python train.py --norm_place="pre" --optimizer="muon_variant" --seq_len=512
MLP neurons of a small language model. Each row is named by its layer, matrix (gate and up: input weights) and neuron, and shows model dimensions 16-111. Each number is 128 + 24 x the weight over its row's rms, rounded and kept within 0 to 255. Numbers have three digits each. A neuron's up and down rows have the sign that makes its largest values positive.
After each neuron's rows, "fires on" lists the tokens most often at its 100 highest values on Wikipedia text that the model never trained on.

L4.gate380:124158133153088145104139131122141123132129148110149144109162139177144137116208123094129078125098142075138113150127133111129134139124089080152175079125117137127114117110157115081142130154119102131146130122133136124091135117138122112113169165121159071168077130123116146138149141122139121099
L4.up380:129119158109103163156152136146130155114167133158101155097142095124131166136131112139170132103151148134111152142113102108105101108138143154116163167116093140153146120147146164171114080139115150082163114156139125159150124092124101098108109172156101098141126108144108086107145124140117118150
fires on: "'", "s", "a", "i", "r"

L11.gate191:119150129147122115127117145159117167147140109144125159147117135159124145158099077167107099143087119130102100078147165120096109140105124093131132118104158120119095145114133128143124171084115130072115153142151117115127137168089119113112116124143146156158131079053136113123126100105124086126
L11.up191:125126138101125134112127134144101145124148118146103103099120183125097113147150135149116090129144134135152118125109148128118177119120107103158118129106150185122100102157104106075154162098183116129133139114184154101146141140109134084126104113110151128137144131137090113129127107153151106140
fires on: " f", "re", " d"

L10.gate197:131177148181144164151117102138131125087168144129148190118123091108131135167172131082116126104142142118166124162148091111136096159178131153100118163115137140151099111114187131119127112092097161105121127134171127143102117093107123158109118141157097098113121087155156118082106145136116104165
L10.up197:125149140145121148113071116123099108074159112153153139129142156101152148145132183078078150105115116119130157153140133104130128152152166168088140154107108183148125131091114134120138124136100144131138149104162121112106098134108110138097115118155105151114109111163150138089105114121130138131
fires on: "\n", " |"

L10.gate134:094173146183135212149083157122136139139176137167167111144116097126150111150126127140137105068125130141139110121116092100133107141147134156167130198123149123157120132135171100109141101118123124144152127124155132119111145091132131152082135174144125135115144137164167104159125123118140111145
L10.up134:162155129141151160155080134120139099069184140108120124170123142118144135110181109100129113102142112136186128135153141110138117172113135143093124107122106132164138136127168139109147107126124156131110159126133144131111110075133110120094118148141100111154115140136122156086084159108154065130
fires on: "\n", " |"

L8.gate376:131159129140118153154103183131103152144117098127093126147134200158140104094128163119124104099150132175122139099133126130131115167107137128144120170152098093161133098123141154172119114135152124093100120143108125155146111144174102085141122099143169160146115143123143137154143155109143135094
L8.up376:128121140105140135126122106159154178113116136103145090149149136101091097111132135102110114149113113142139114189143166139157142114121119113079117102117144147099145117152123139132140128135091103171133127142157109119137126142153092132132127153111151102102137129144126077158086087098177100124
fires on: "re", ".", "ri", " years", "ba", "c"

L4.gate364:157120114114154161101119135136132101125123132145145086112138085114100145136140147121133174115077167136120134129132096131154176165114137115122122121126143153151102101127138070110139124108143120139119155163119128169124140128118152100107154110135145157079126157153158087126123135122101080146
L4.up364:119130152105133114085105134100107118114157056155159126148151091099117164111115128104142099145095136183117132088166180120148126166147170163142150109148132143139127095108122180140112144145121126149076130186110151103114098135124128124136131161108127103138114178135131097113190129119139146141
fires on: "er", "cur", "k", "ad", "a", "se"

L10.gate98:101122119137147151178151147135102129126131139159096147128167121152143090141104109155115124113092094173149144123149130129100134133145114085115113178144125118130162105119109111159148078127134149093149126144107147178127109079167128139134130129102088098095180100149179136139136125129132172146
L10.up98:114099152162176096118130101127127138110109126135095097140123145133136105146124113146119143121163134135145126119154110125119093127110115145119124121120116143105148111125092120155146132172155154121124075124139180109157094144128158116098116106059085078143157104134109140158054159148111147152
fires on: "==", " |"

L6.gate246:117184130107154136118131098134163131143124152075136154166151143125127132152156142149146086099149122164159138136140121191106132145156130108124125183130133098101105140081185123119151112105109107114149123070145116139180148132147145129130127135127142110140107126179143108164126102100150154114
L6.up246:113193094097140166101133083125115161125113112128160140118131114153123170106131112118124158103120142097120112168091125128104126125154113100139132144128116171130104136173098163105122130153095181106120138128120083148121116163154124120137155136168143122088132137164116130132126191133101120129
fires on: "ing", "s", "co", "g", "p"

L11.gate101:123156122129118172138111134135132144182102150153133129140118147169109079156177134126126069093128104142114139091136133136162114104128120154132098133106144144098130106161129134144148137135147100107100119150121122193143114155118079136104125155157119120142108128181130089145114126131138114143
L11.up101:146132128166126100102174114102157126125172141099149113100110154126125123110125113104126176100086080141117128131143153150160164139138160126155079115092134159143112148145143157118156108176097151105146140149145146183167077147132117166132121114140121123106111105131107160159156168141141163105
fires on: ",", " was", " were", " are"

L7.gate428:203116120147095114140124128095158113176117158150129104158137152129086146155107122154150116113136138089134160156112098167122126132087122134120154153142096131150121130162144152139136157149130120097144079092123111126129116128109137142177106110116157129111162176177151141089127098101142167107
L7.up428:118132145139157150160128131138153138131125122118110110133098098077136074102129099159158124115124135124138082104080124153088144152108122155151085084137164180129173179147129108106153093127069129138134119123161137098145127145125138115150094104091139154126133134142113179084148107123105129133
fires on: "k", "ap", "ch", "g", "p", "y"

L6.gate337:119113138125100119096105147124116077149190112074172120124162121119114146120119106101129127136101127180148124109095138097117143163152167118130137143102147122104160135134183162137145135136121149151131110153122142106153125134162151151189128178098137135125158125152110113158130105119097144091
L6.up337:054143098152113113124067143137137097123161143118077153152122144158097095134144124081120146117133143168121121131127196122123152083103106133082123156128090095117122113103116121125144158133144076171094147127116157085127158103084164112165111139096136120133138144145123103112103145108151179127
fires on: "y", "an", "ian", "t", "ion", "ry"

L13.gate212:094120152172125104100091137132144130070170107136120127127123132147140106158105096129101113107114118124094114098114139108114143157110164113103133167106131167106144140100119119128144117096104133174140123159159080173157151150119127142097138141153128170151124147141143149170104141131138146129
L13.up212:137129152158107118139109115112102093115107129156111188132085143115112112125201157121136102097116129146129080095179129116123122116101102100125131126110100128129106139151148086130157116121123141149131132092132126105157110145099159111112095109087086173118117110146121131154128131143135176118
fires on: ",", " of", "n"

L14.gate98:142115099152149103161151161138150144103129104140131151102081115163101134123107136155136077106123098102094133104082103090109109113132155119139141159147059118102136136101118127122141147195158142133092166096085156162143150120131081110122116104127136090078123079109123101141117118101137124154
L14.up98:105151087105156117123115112145104106110136147121112155124153101147114114132135114124146118126112138146154119128100163098132099152120113133145094122051126135173191084153102154132146131177098142119142123115086148125166112137135182137123125089120152097152111152143123138151123105110094142138
fires on: "o", "n", "ri", " U", "ab", "re"

L11.gate190:121117144117152161074104115102183158169145112143118093106109104131149118137130116103137092194111148089122131091092124117135146138144140077180121160135109127152119100161151149146176148143162102132149101137160111131108131157108133128123099124143133157107145146100139151124114144136110076166
L11.up190:112121167138083105157107144164108136138130108109115080118100160126176157133139110135099122118135133141184126068149126147099144144089134113112112127118119141124163112130096111131125100121110095112139087131158104123116133119117127062156114110167128120140116105160174131154101179119172108089
fires on: " tr", "s", "ba", "on"

L5.gate279:118108124147164160154095125115110146112101095147128165142159130141173089124132167118114145163094132152172171084127128152113120146141139124102130142098137112127135154179120136162142119143103110120073125129123137147134156126133152134098094184071106129106142127122140146114136102154137153172
L5.up279:149156093156158132145133133142125090113103109127154153169183096137162106120088133123147133130113148133140177119149160142189115155125159146134127161117149159202144112130143139109119134141155113110126115117100155099142067117157153086116151161100122132120127119109140133132099125154104116145
fires on: "==", " |", "\n", "″"

L12.gate52:102117128124145126116125071132133118147118082144121143141148121091087125160135128111150135096127126104095121087176117120110115057133100135095095095108099134108112137174136136156147128148142129085063139112135126177090113175102111136143183123121088128144135129152148142156146145128118118168
L12.up52:109101170112104130143148059135122140129107115059122142101140201138139146146109123108099111123147076135145151164089114167163199121119114116155106145100108153155139156139136135150136129108114128131144148108124127078172109150160158152119117103169097120101144140092131105083118168131119118134
fires on: " was", " is", ","

L10.gate309:115090127145147137145133130167149135132129154121073163171102092114107119147102075137099149107076135098197110103146133132146133178119150109107138136141136160156123116134106140157109165099132113124092109123139085125155163147144147144143156163070124161121139131136130121102164136082130117139
L10.up309:128121133147130074147154149088112119129144158117130121147115095111089114109124101096093087152117096194135107187112133079125126117149112142126128105133155119194094124113165151097148142136150140109119131136127096125119146128103098145124126118160148123118118123134149096112130116124135126134
fires on: " |", "f", "st", "|", "en", "ce"

L13.gate244:066073129123114095130098096122119122126128115133169098140129128115109141147158153143115155075119149132110147127119117160102103105127137135112144106134171167120113117138122151179106128099125126129156145140147154091149139126147124115151140151116126143101134115103145095111111143133140144171
L13.up244:117104129120090170085071077129109124118105114131155117151147127137120174113147126156125139112137129151162137092147126142138130106125084110121126097085117125174151144152151169112179155082160111108109110120132161105119057118106152124128137133159148140146100094161151135126087122111097142114
fires on: " a", "A", " A", " an"

L14.gate50:104138136124115128090135172128096114077151102131170134136125118104172149150088132174119165166156117135085163150138141092130142134104158146116102126148137127169124093116119143114128119146130130125121110088165130105170117126134086142122122158173107112167143093125161103089118116104112118115
L14.up50:154146137172103162109115080094154115143178154142165131126118137097116074131111132117088124106116123138149155136147163111096124096177116146162147098108131152161150122125116105095115146156108174160164121141138128135143143111158110136141121090144095093166151082138141139146151151135099096147
fires on: " b", "\n", " |"

L4.gate402:072127103158146149126074108116137165118120120071135110109115165122133151098125158140133167076132134141108102161146117087134117137146106152111151127119090095145126086108121093144171116135129122114113093130139112149153128097106107097154123132176106130115132105137121130106115147146139117169
L4.up402:071122111171145144131124140122139149115149132129121122087080145076122134092132128143164123100108125112094097131115108087101128112137128127123140104122088116134109107123121132146200144148103106137121109140130115121134117137138107093166118119135142144153154098133082146132145140102108112138
fires on: "ers", "es", "s", "les", "ies"

L4.gate55:101123132144103119148113080134160109141162138085140136168125125142145128093126121140120103105141134128096171135141153155146083098169147080131149144168134106123109112122126163108091182079136125129161132090106138133156114100142113121151124128074148111118150126143123112116127073138096117140
L4.up55:108129105145150151120144124085104176123141146108185091161116154140117147098135137123130123138153183098149136126164127104177125171144141122094127137121116128129096097186148146125129143093086151120127127174127104116126121155145101180159093123117147132113111138165146146100096115132107146135
fires on: "ed", " |", "as", "se", "s", "ant"

L5.gate374:116117146150105099128080112112129144117125125135155159104148101132095138108139133134143131148114125134138193135127151166155121117182151159070131110094153149141106125138115144074119112130166098137178170136123149105139141146136134173129116139142183121155130097134176109138111115109064137133
L5.up374:167159152130097100141063129143101105154140139158153123135085116150156125065085109119132136162131149147167141142105107142112125084102124138075140075159116149167126143114113136141115165108165102147146116115125181130135107121174121164161135131142165137187104099128185115114133129091101113122
fires on: "a", "A", "ight", " a", " A", "low"

L7.gate170:097167167155118118121115136127146137111123121128078136152107145130132101150153094151146161103114136170109104135142096151104132134092187138124111126112107139153143124097107123163105131139107073141134115114133139127114166136146149132120139152137106138117147147121189119129119116152151104119
L7.up170:149163189152147126124080108073154113143114107147110150106110144103132117141156108143133132113167156136112092115122099161143162138091149139140147120135108131079087145143149140163081124167096148136108107138135127145105150130125139153149134154112115177157133115100139101117073127116148150139
fires on: "e", " of", " pro", "ol", "ite"

L8.gate174:132128092166119145148132124106107175083154100123100069161136092175125118128143122100177105158158150132084112129090112104123156135121128159108131100113126102116137112130121136128136125101137130147111136150130055123082128184146087124113116125137124109122132134109136158148071084116127110124
L8.up174:149155166123145114128129126149115167107146184141105074108144153132122154128157094109102080154200106092164155148089116125112131121126124120120126123116144141114119134131118170118124143148102123150146156112132123125134149141097131108074127097174126136140110105122075125156137144161180068123
fires on: " years", "o", "ment", "ip", "x"

L14.gate283:136145141124120151101128128113093147102130100131156104154110095124106162186108049121079100140156140137145134144154147097121169160125104146155133085126138091130142094105141100128128137123141131137120101093110088162149151174104142147110158128123111141108131066108120137128134136106162167136
L14.up283:130145112090104105115126070165124131104157125133096123153152149110130115148139152105095130137120097140136124095178126148166143133125122095117178107160155100104107169117147134112154188128116181149073117073127105169119110122133153121145122095157140117121131145066112146159156132124137142116
fires on: " co", " P", "co", " Co", "p", "o"

L12.gate189:063098080151095152166152128138143169133129150144131153184121095103099173124139151099117102092097142088093130110111122155143141158173124175139167152127103144104139126140130152127135168102097167127140166146151108105135185121099123078105143106109111143103131161128118117131145119148106098128
L12.up189:114112139148110139147102154112138144124116153185164159157110136120110130162114173097129158142134130170098092151127104135078119162142171122156150096129093098122125117119111132145116150137131109159114166101164102133142135119108151092123133111101132165095137127135095128097115109117079153074
fires on: "===", "\n", " =", "|"

L8.gate285:140152091128130162137097137161128153121134097097105191129159081090096132128140148148142121132160129122125136120146066163093111135147142130142144161169147097134133146139137152138098156127138113121169104114115109118111134118145121138133080141132123126167131076136113128186103147125111131151
L8.up285:153137135127105087098161139145122184147114085139171117109117138140113190134099144119108092127119144088135130095104148110098106123097133147088134151108114111148108128143118153152094107096113124177136062178109106146106140165152124139120153116151130125128085103129116173157099117141154135109
fires on: "s", " His", "co", " of", " his", "nd"

L11.gate357:114100142148131109162136149107125157102113129158085123137132121113137140142121102159151118114130117103094137105126122132132120141157147123099130089095102149135144099099113182128175110133124167094185196132097113118151150114100149141108123105139110134148147153161111131106105114129143146193
L11.up357:191141112129120115132072170124094162140132105136090090152167149182123120151136116104098090084111087150130127114117133156114091144139104101170127056181102139127156090136133164129125127144124125114148110120138119118102116100106148114087122147117120144096099130134114102108127139128097156135
fires on: "===", "\n", "===="

L10.gate416:124156122161116144148082123127089087076146149158170151144124114126137149156172140095112158093108109119145111172163123104098137132188147165091141115129123152153121089133168131122119109127110148143136128104181119095090109143122117147113104124180135125145166135150130100084129136173120117151
L10.up416:124180110154114164110115104108119099120135096141135146146141086144171126153115148094119133089121146137135102155179117107136128166144166163138161127110130147157130094066152146110151087135127150119148141106141150145114137108137122136107113150147061126123127129179127108085118125124132112139
fires on: "\n", " |"

L10.gate264:126099169119131105149113141174108126140067158133115163134130134152140144129123102145120140090135131123175132128124131128083096145105139156159124082094152154158098117104164147134116095108200137130114096141156127100137126142100125112118118165122117173142143153100086136139134180128140124122
L10.up264:140128124171124096093187102152094099123161129125110123147121140125156137112158124074099127135099141112071138129098160113147136149114116143088095146129150181147111125107137136107137045130161123142197149126127108129075129109141149119089154119192120146108127121133089101174081131125125137124
fires on: "s", "ra", " Ra", " such", " so"

L14.gate36:120128107134154153104131083131121143111179136144095143150142151184106158145132186158111107118119117164103099137164145111122140098148101132108137148175104081124136116108103157109115121138130143133124135124169125134156159096158128125075097134069125162157107120091116111121172130170176093111
L14.up36:081163135076103113144115069147126144127147076132160127117150129143132113122126139097146085088144120135162120132178130139118150152136113118119121119139114171102178136107107135134121161145090126166150156145152148109146146155114113154168121088130118182140128125125174144141163094154132134133
fires on: " of", " in", " from", ")."

L7.gate283:128118145102099153120130112148141110084133123155140103105113132127112167120139101103098161134129109116073171161135136139145128127128139111110098098149091141130113137102176125105152120146061071073141132124155138214097089142161087129120113127160114104117129104178119164081101134127097148078
L7.up283:152138129117125127135087145143076101112094091120127131153085097082151106135088110107175167156133121105150143155141158146160138140106112104118103172155149121142126115119134155154158170175185097121133132135139115105110172128112138106124095107124150116108171121140145170097111145128115110168
fires on: "=", "History", "s", "er", "cy", "ur"

L4.gate414:150140152125120136132139113126145151175113146124120136155125089126140123115179131110175138135151091106106146143142170179143122132110154165139157138148133105174125121202152167129147156149131117114132093122156127148088115116109127125164127135082144098147110164109118130161118121175060121101
L4.up414:134136129120136163149134136149132085100109137120116113128173055138096123114106117119159081117116134097127149145158132077121083133127130125117135130109156079121145127137153151144177121143116175054061140136125147177140138105075132163113158101129117116157127154149133145129134143134089138133
fires on: ";", "c", "ter", "ce", " as"

L4.gate184:113120142151118113078104163164128125170124149118109118107112119154118146121153124140125108135101133124145162145130087143158120147087125182186085176112109179069127100162118127101125145147144150148137072170105095119111144161079148128127088154110123122087114131145149188152087111144118130106
L4.up184:098130118102119131128091130089098103138131116163098134116113142148170116144162091115135117117108121133168106128146119165157145124138108128147116118130097146156137163118113089170139061120086126127103111122137110120145095143159164148122150129104106120130135101140103158144148155115123194133
fires on: "s", " of", "u", "ti"

L4.gate67:186118169133096114109114146141128122177138130103144130142115107177129121142120131123139090127130150132124162107179100171117158124101114092157111103115132140135148125173135221155112165124127147098117133127125148129142093100108137130134129131167118118131105121141101146162137130137129162145
L4.up67:136117181129084104085089093144133128123147084075128125131146141140113131084108110121112102117124135117083146161136154136107163184132104152121113101092170123127129107151093118106125127118107181155147160169145138097124118124139121132159097184124136144128168170141151133158111114090095107127
fires on: "re", "e", "c", " of", "es", "y"

L4.gate400:122139125170089147089104134086117134132096128116129135101141120097145073138131171112127099117153120140148133103140169079090080158128142122161150124125126128135136103130157115137181157080148120143171081141144143134074106141111171148127156146144114153102145136095128128141122148110121115138
L4.up400:075172139135083115111145120087085132071136087104135169130156140130155131128131161104140127112140085116162112173136146139075087165121117120165157110120106129118109107125127105111187137097145166137189095144132166090110130142116147141159164098129120123171153113117145090160118151131155156139
fires on: "t", "d", "b", "p", "s"

L13.gate155:106164115118127155135104155102103106106135094110128100095159119090142130121095093086135132154135100120137129101179146124116136075124147167118126123126110190124098110154138139153124114109140144126117159100153120141120103130162118126114157141145137090136165092131134145084132145157127134144
L13.up155:135146137128131166128148106129092088120135077156109113118083105150166130122141155146118086102126138153148136141129119130097136157167095151133154108097100151111092140110144101108137135141154127088104117155151125149097129129134136114120128156120130114187142084122150134137142107169126127159
fires on: "\n"

L13.gate173:098164103108111154153163078161105123116141150150146123088101103084120142157118132108129131181112162108154122120100122141089131099131138148113104125094126129084117114106092105110109108131128120109130125099112123145159135129137117118092100141145114133071137126112149092173114121135074149143
L13.up173:101157136096114131168112137131149078138121129116119157130092094108087149115141170129100100109165109148141109133113103159134107135125145125153083154121119175124141096122076149147122165104121125098181120165064120120120120141111168108102103081092122093137103133151106122142102096183132129153
fires on: "s", "co", "iv", "row"

L13.gate99:109065101137145120133055149125110159129161150154111071164109143139083120133134123105128078096121129153114117134128146152088129160149124099113117097127131157098147124181137097094112139135134111102124128162110125131113141133114091096140158131199157089140137130128123125142146132130091136160
L13.up99:118104112155136086127116149124118173141092147125141074104095156126104146148157111121137144136117148120125146113162111103127105145129157166115158137140146098132141107126110104152173121145100112089118103127091101096161167111191084128145125160124116131074133125143089157137143150165151102173
fires on: "s", "es", "ers"

L12.gate365:087137148118136122120096121131139105142097131137094098143137128114109099160136080108123143097075100054095132145149102128129104171147142095138086167132102127159102107122152112153149103117078120143139158093102103116103130175150128141130131089133120075106088145106078123121158130125149134103
L12.up365:086132127135155123172136097168118079129116128107133146120108123178153096112091145122115123159108095106097092094117106144137128107144100076118089212117126086130131099113118145136100130118135110119099124156114132110118145123132151134132110106133147143119125144120129149145112167126110120146
fires on: " S", " Sh", "s", " Y", " Ch", "ur"

L5.gate169:185110155158132115083112150152118129152132098155124112133131134066110144132132102178147141114129164107122113168091095130131117142101126136169111163138104111134092111129138124122132137124120119140123084159136121129103116160114153170162127104096142125095138112109130171101171137084127118128
L5.up169:150095156157109138140091125127166141125132120134080140105136111116122142150146084118159124087099149148129119107141127113169085062110130115074100103081122149149105161123122132129153128125125107129124143173161122131127139139118131096138106136102164124095109148132120165152147161118159107143
fires on: "men", "th", "es", "ch", "y", "ity"

L5.gate391:122082151128120156097117107107114164113098098114100081110138128102106079113138125109155123185128131137137069098120134135157115140068136162141120133080140153117089111123201134087143141077132126148123162134120140096118112133180149069129174094137122134144159142118147098125130102122116134125
L5.up391:105121150134132135073140107117088148113054069099098095117159126124117135162138105124127111152176107123172116122076132168126117180119102106132157118122129127136143146147113103105165085136104116126143119109137137116140140130157122116142162105124134109093150144111153129112117102126128109112
fires on: "s", "an", "th", "z", "d"

L14.gate164:115127140083120125119083136145128129137095108146095134103113125091118154174101140137138116091121116113157110147120132190175143093129147123171177149136136143100166166139165096140146159131152129109168166145149125073158096114111134093129150159149117137132148130106105117136115162115094148142
L14.up164:095146091176124121129132109095112106109094129116179153122137144149153112123126108176086134114125090091094194134125143114111132187064141160131147107109120123118097109118139111107104158109123090151150139157134102139108090130150156135137122149114107115150116141122146131102131163104111166099
fires on: " p", "or", "ir", "mon", "ment"

L10.gate204:135086168147135140130082154162144119129133165091131138124132134129102132111177136107134103125153146092140152140102148081141129113124113146091147099145103133118128114148123098113086116165152160166116099181128121093112131101120105118133127140127126091131094114147079104154129107133060147117
L10.up204:086180169112140130127143125168100123129168068131080121133147111100090117116144091111107095105114155164092142143113098122059091111140117151148145100106141121164121092126120103102145114130142112148093163175091150109162145120085141114147084137111160089165143104106102118123131148175098173118
fires on: "ri", "i", " Ra"

L5.gate60:126115120093142147131195142101169150154172109106107142131117115184110121117143136122165179140154111112152159144141121105109117133071146145140141144131126098131146081172139191145127122166126125094116145145124142166132159110139090163171124142135121118118109144143144134101103101137076163071
L5.up60:144108102116129129156124103121123155084107158114126080131095107146088130132083146069110145158144119111127121094170156123139089142177153126107116126115124080093093107135157160124131137107142135143122146161144132118142108129127098143195116135130135127070158153144097152127104055121123140114
fires on: "ce", "ed", "c", "L", "ine", "ain"

L11.gate62:089101161146124098128119163172100105156143117117133090130111123101109107150122108104139142106083149126105090134147101138127085126100134157117119131122185115176121071144106160100134145139142130101103121137130125098123151129148102191087142128134107139103101141126143128167153147146118112147
L11.up62:087146134137149120129158111120129111178121115099087139149150098128124131148127127103155152133087115112098114148143093080092125183111132171104124123162153124134101120127159138107119166130154074164140103098144090108126167178125145134146160135170145153125170103098093095132132139128093159146
fires on: " Ra", " Ro", " T", "ra", "s"

L10.gate38:146132133101121105141097174131109111165137157129108155144121136098086116118164138137097153107100090140120104078195133115122133103161124116151130152133167112141138123134144149110141100089142107138136082120126131165117088162118169139137125135131115128151114098126138159125126152124161122117
L10.up38:150107121165101105131121165137164117158093129145131163150122128137150108144160131129089101104083077123128145104146187166101101107112136135150129117074128127118102116111135088163147104164130148135126095126098135146135104130122116085140085094127101132131133117120098134102129112104134139117
fires on: "ten", " Ni", "n", "fe", "ni"

L7.gate335:123145126137093125104169174137150156118133121147080134147113122114083138186124109101113136145145168097101086101122172137102087183098080150102126109130124145103103088170131123120077132128127143120134135132180117182125135092121104145100098124135119119112171114145152092129113091130118159161
L7.up335:162140122146161139111139160117133109122106155094127119120145117155115138095150146137126122105139133120112122148133119134131112091141118104082100103133120085114115086132121134104167169102102166132135140146092114133159128144164128169087068151114111139139110157155095126122070103101096090140
fires on: "s", "co", "c", "ma", " |"

L6.gate62:158094129155103137132119137106132149129109081158142103124084111118113145083136134122152119100159131115135126130125135126101131112161137144150119165107120106138066099139132134132169170147099094133122109124098091137135136150117129076127109165139137162136141176080123102134119116147152128130
L6.up62:146140130124108159156138122162145102106128131173150108109112136142130113121186160139118090091109119138124116110135123113143094154120165167102161134145110124147139132186080134124164133134107130138120108100100114109137141106109073102132124129122188101145143103121111094120160131113121123111
fires on: "s", "ers"

L12.gate390:101142178117118172110151157137166140117104162105149118159131123125140123128116059086135185117116151136113163149146135120176138102153119092149151161136109115114111097161149146130160153104107100102125123146158158173121108153104138133117103102154127105157163154107171150137093142136125090135
L12.up390:155072135151114141102141118133139154147134105094095100140118143097164129133119081150137126141130093128101112088130154101148112141097147150122143163151129129091144096118129147141103147114101143154148135149103074105072135126102129086134116091129126162125127084140108103131124125088119151143
fires on: " tr", "mb", "lu", "ten", "on", "gen"

L10.gate136:085139097135102172092098130130139077113079134142157113147120088130140136201157106124184101157117112147133147093138143146162129110107108145138134126149139133138104132136086100139122117114152128160131156122117135124185134160128140107094123121161139152138119092124135083094098118141115139088
L10.up136:139141107110158168101156118124124114124120123117095129127127131130112159142149155145134117130101127160143167116127031128080119108140127110128148122112092119130177099111105158139119141126084139137137155070079119143153149137148138157126132098130138119107116074083116111103124129110128126120
fires on: " h", "li", "iv", "n", " se"

L5.gate249:167099114152118131109210103142144145166131126138137151202149138162121157107118088142130119125169114119163140133081124111135114134119104120155102089112126129152084101136118106134149139156102141132112151092144135159066101137149087120158107167161124124127093150146125159163117119092079151073
L5.up249:139100108170165158145175178064155117082129126112116141150145105148097092095159111133182170134167108095145125138108122092104138147121109162133135079131123130123071135136101147127121133125150125161144131119108130110138167138147133112140113151155120125155098150121142127102157134125149129161
fires on: "lu", "as", "di", "chi", "os", "to"

L8.gate280:111153108109119106151125104075124145145109127130133157202130121116132123128138147111138134069099172078150153116150165119142093162134150109131109145157125119102135120121115098107142163181134121140115155124128108115155111131105161093149119132092088110139121079134059137149096140124141143142
L8.up280:152100078117128151105090143158139109113123161112098079181117109143119141096161142112133109127149127137131117104139123176171109147125177137117144106162078143137110106099192167122135116116120128093144104092117083152111155100131096153183079147121124136107123135148140118138092115131123155099
fires on: "s", " |", "wa", "ations", "equ", "ci"

L13.gate77:126168117169144166151099150129079095119122126162196106179140116098108126155161182123112139085144124148173149141119175092135120129134124127121137089093121128088134120115117069119104124100119142159106093110131118120077120148105134113076117109130116090113124122114145131109122155144133144131
L13.up77:129137134122125083111096081125133162101133174100160144151126102136098113179126077126102146131112114115156119166138143121142155138149154142167095121136157164091162094086093155134116153166132143144104124067105134120087110170143074119137145078124152137118143104136123096174148119081088176136
fires on: "l", "co", "ed", "tro", " B", " P"

L4.gate48:133104135099138087135125116157107153103132102149135107129136119108100146154066166127128116135117134148142149124132174173130146209127104119154102099149125123141132113142142138158159084095071123125142132138097158136128125151122101103109130113126142154142131092164126143115138116110114131123
L4.up48:119115150149138112089119116110177155124141111157145111129128133113149167133156144156171123099161142143092110093186121130140125154119137136171113053103156076144138102131108137123135122121092096152067165145139139121161120109098110121154161128112111139136136124137116127100123089124101121151
fires on: "er", "/", "es", "cur", "—"

L4.gate150:145105100133096092126118108143152110109128166143087147128116111194091082133100155152125113126130126117134086104103088073127148140141147099124129166117130120119142162139092097122161143095146088133151098141112122103077139139119114139062082114144114128131112162135155147118171076144107143164
L4.up150:117119140189074110130139165123157124106128133125093136157108140169170138111133139139104116106159136113152104137157103123114137125131150079139091159128098135141126149099108075161150129135137112139145082140125089117116107103087147095087127102128119173107119161129147137156081076130122161114
fires on: "r", "out", "re", "er", "s", " of"

L10.gate429:127158121151119183110125114148108148121119134154143181138114102113140167142165159129108124127125144145149099115133085136140141164172172156123123165133145161165127138137154129155125085125157114155143108104160147158122163116157124101109090145140134107088128081159151120081120111126147105128
L10.up429:159153118165145156129119143126148163127148118146151098111113098126161137127153168108115155137114136133127119149154086132113147118131124189113125130109169151113148128134157124124125113128121167086108121154120170117134127123157091115145126134151066100119156149151122104059094116107154094150
fires on: "\n"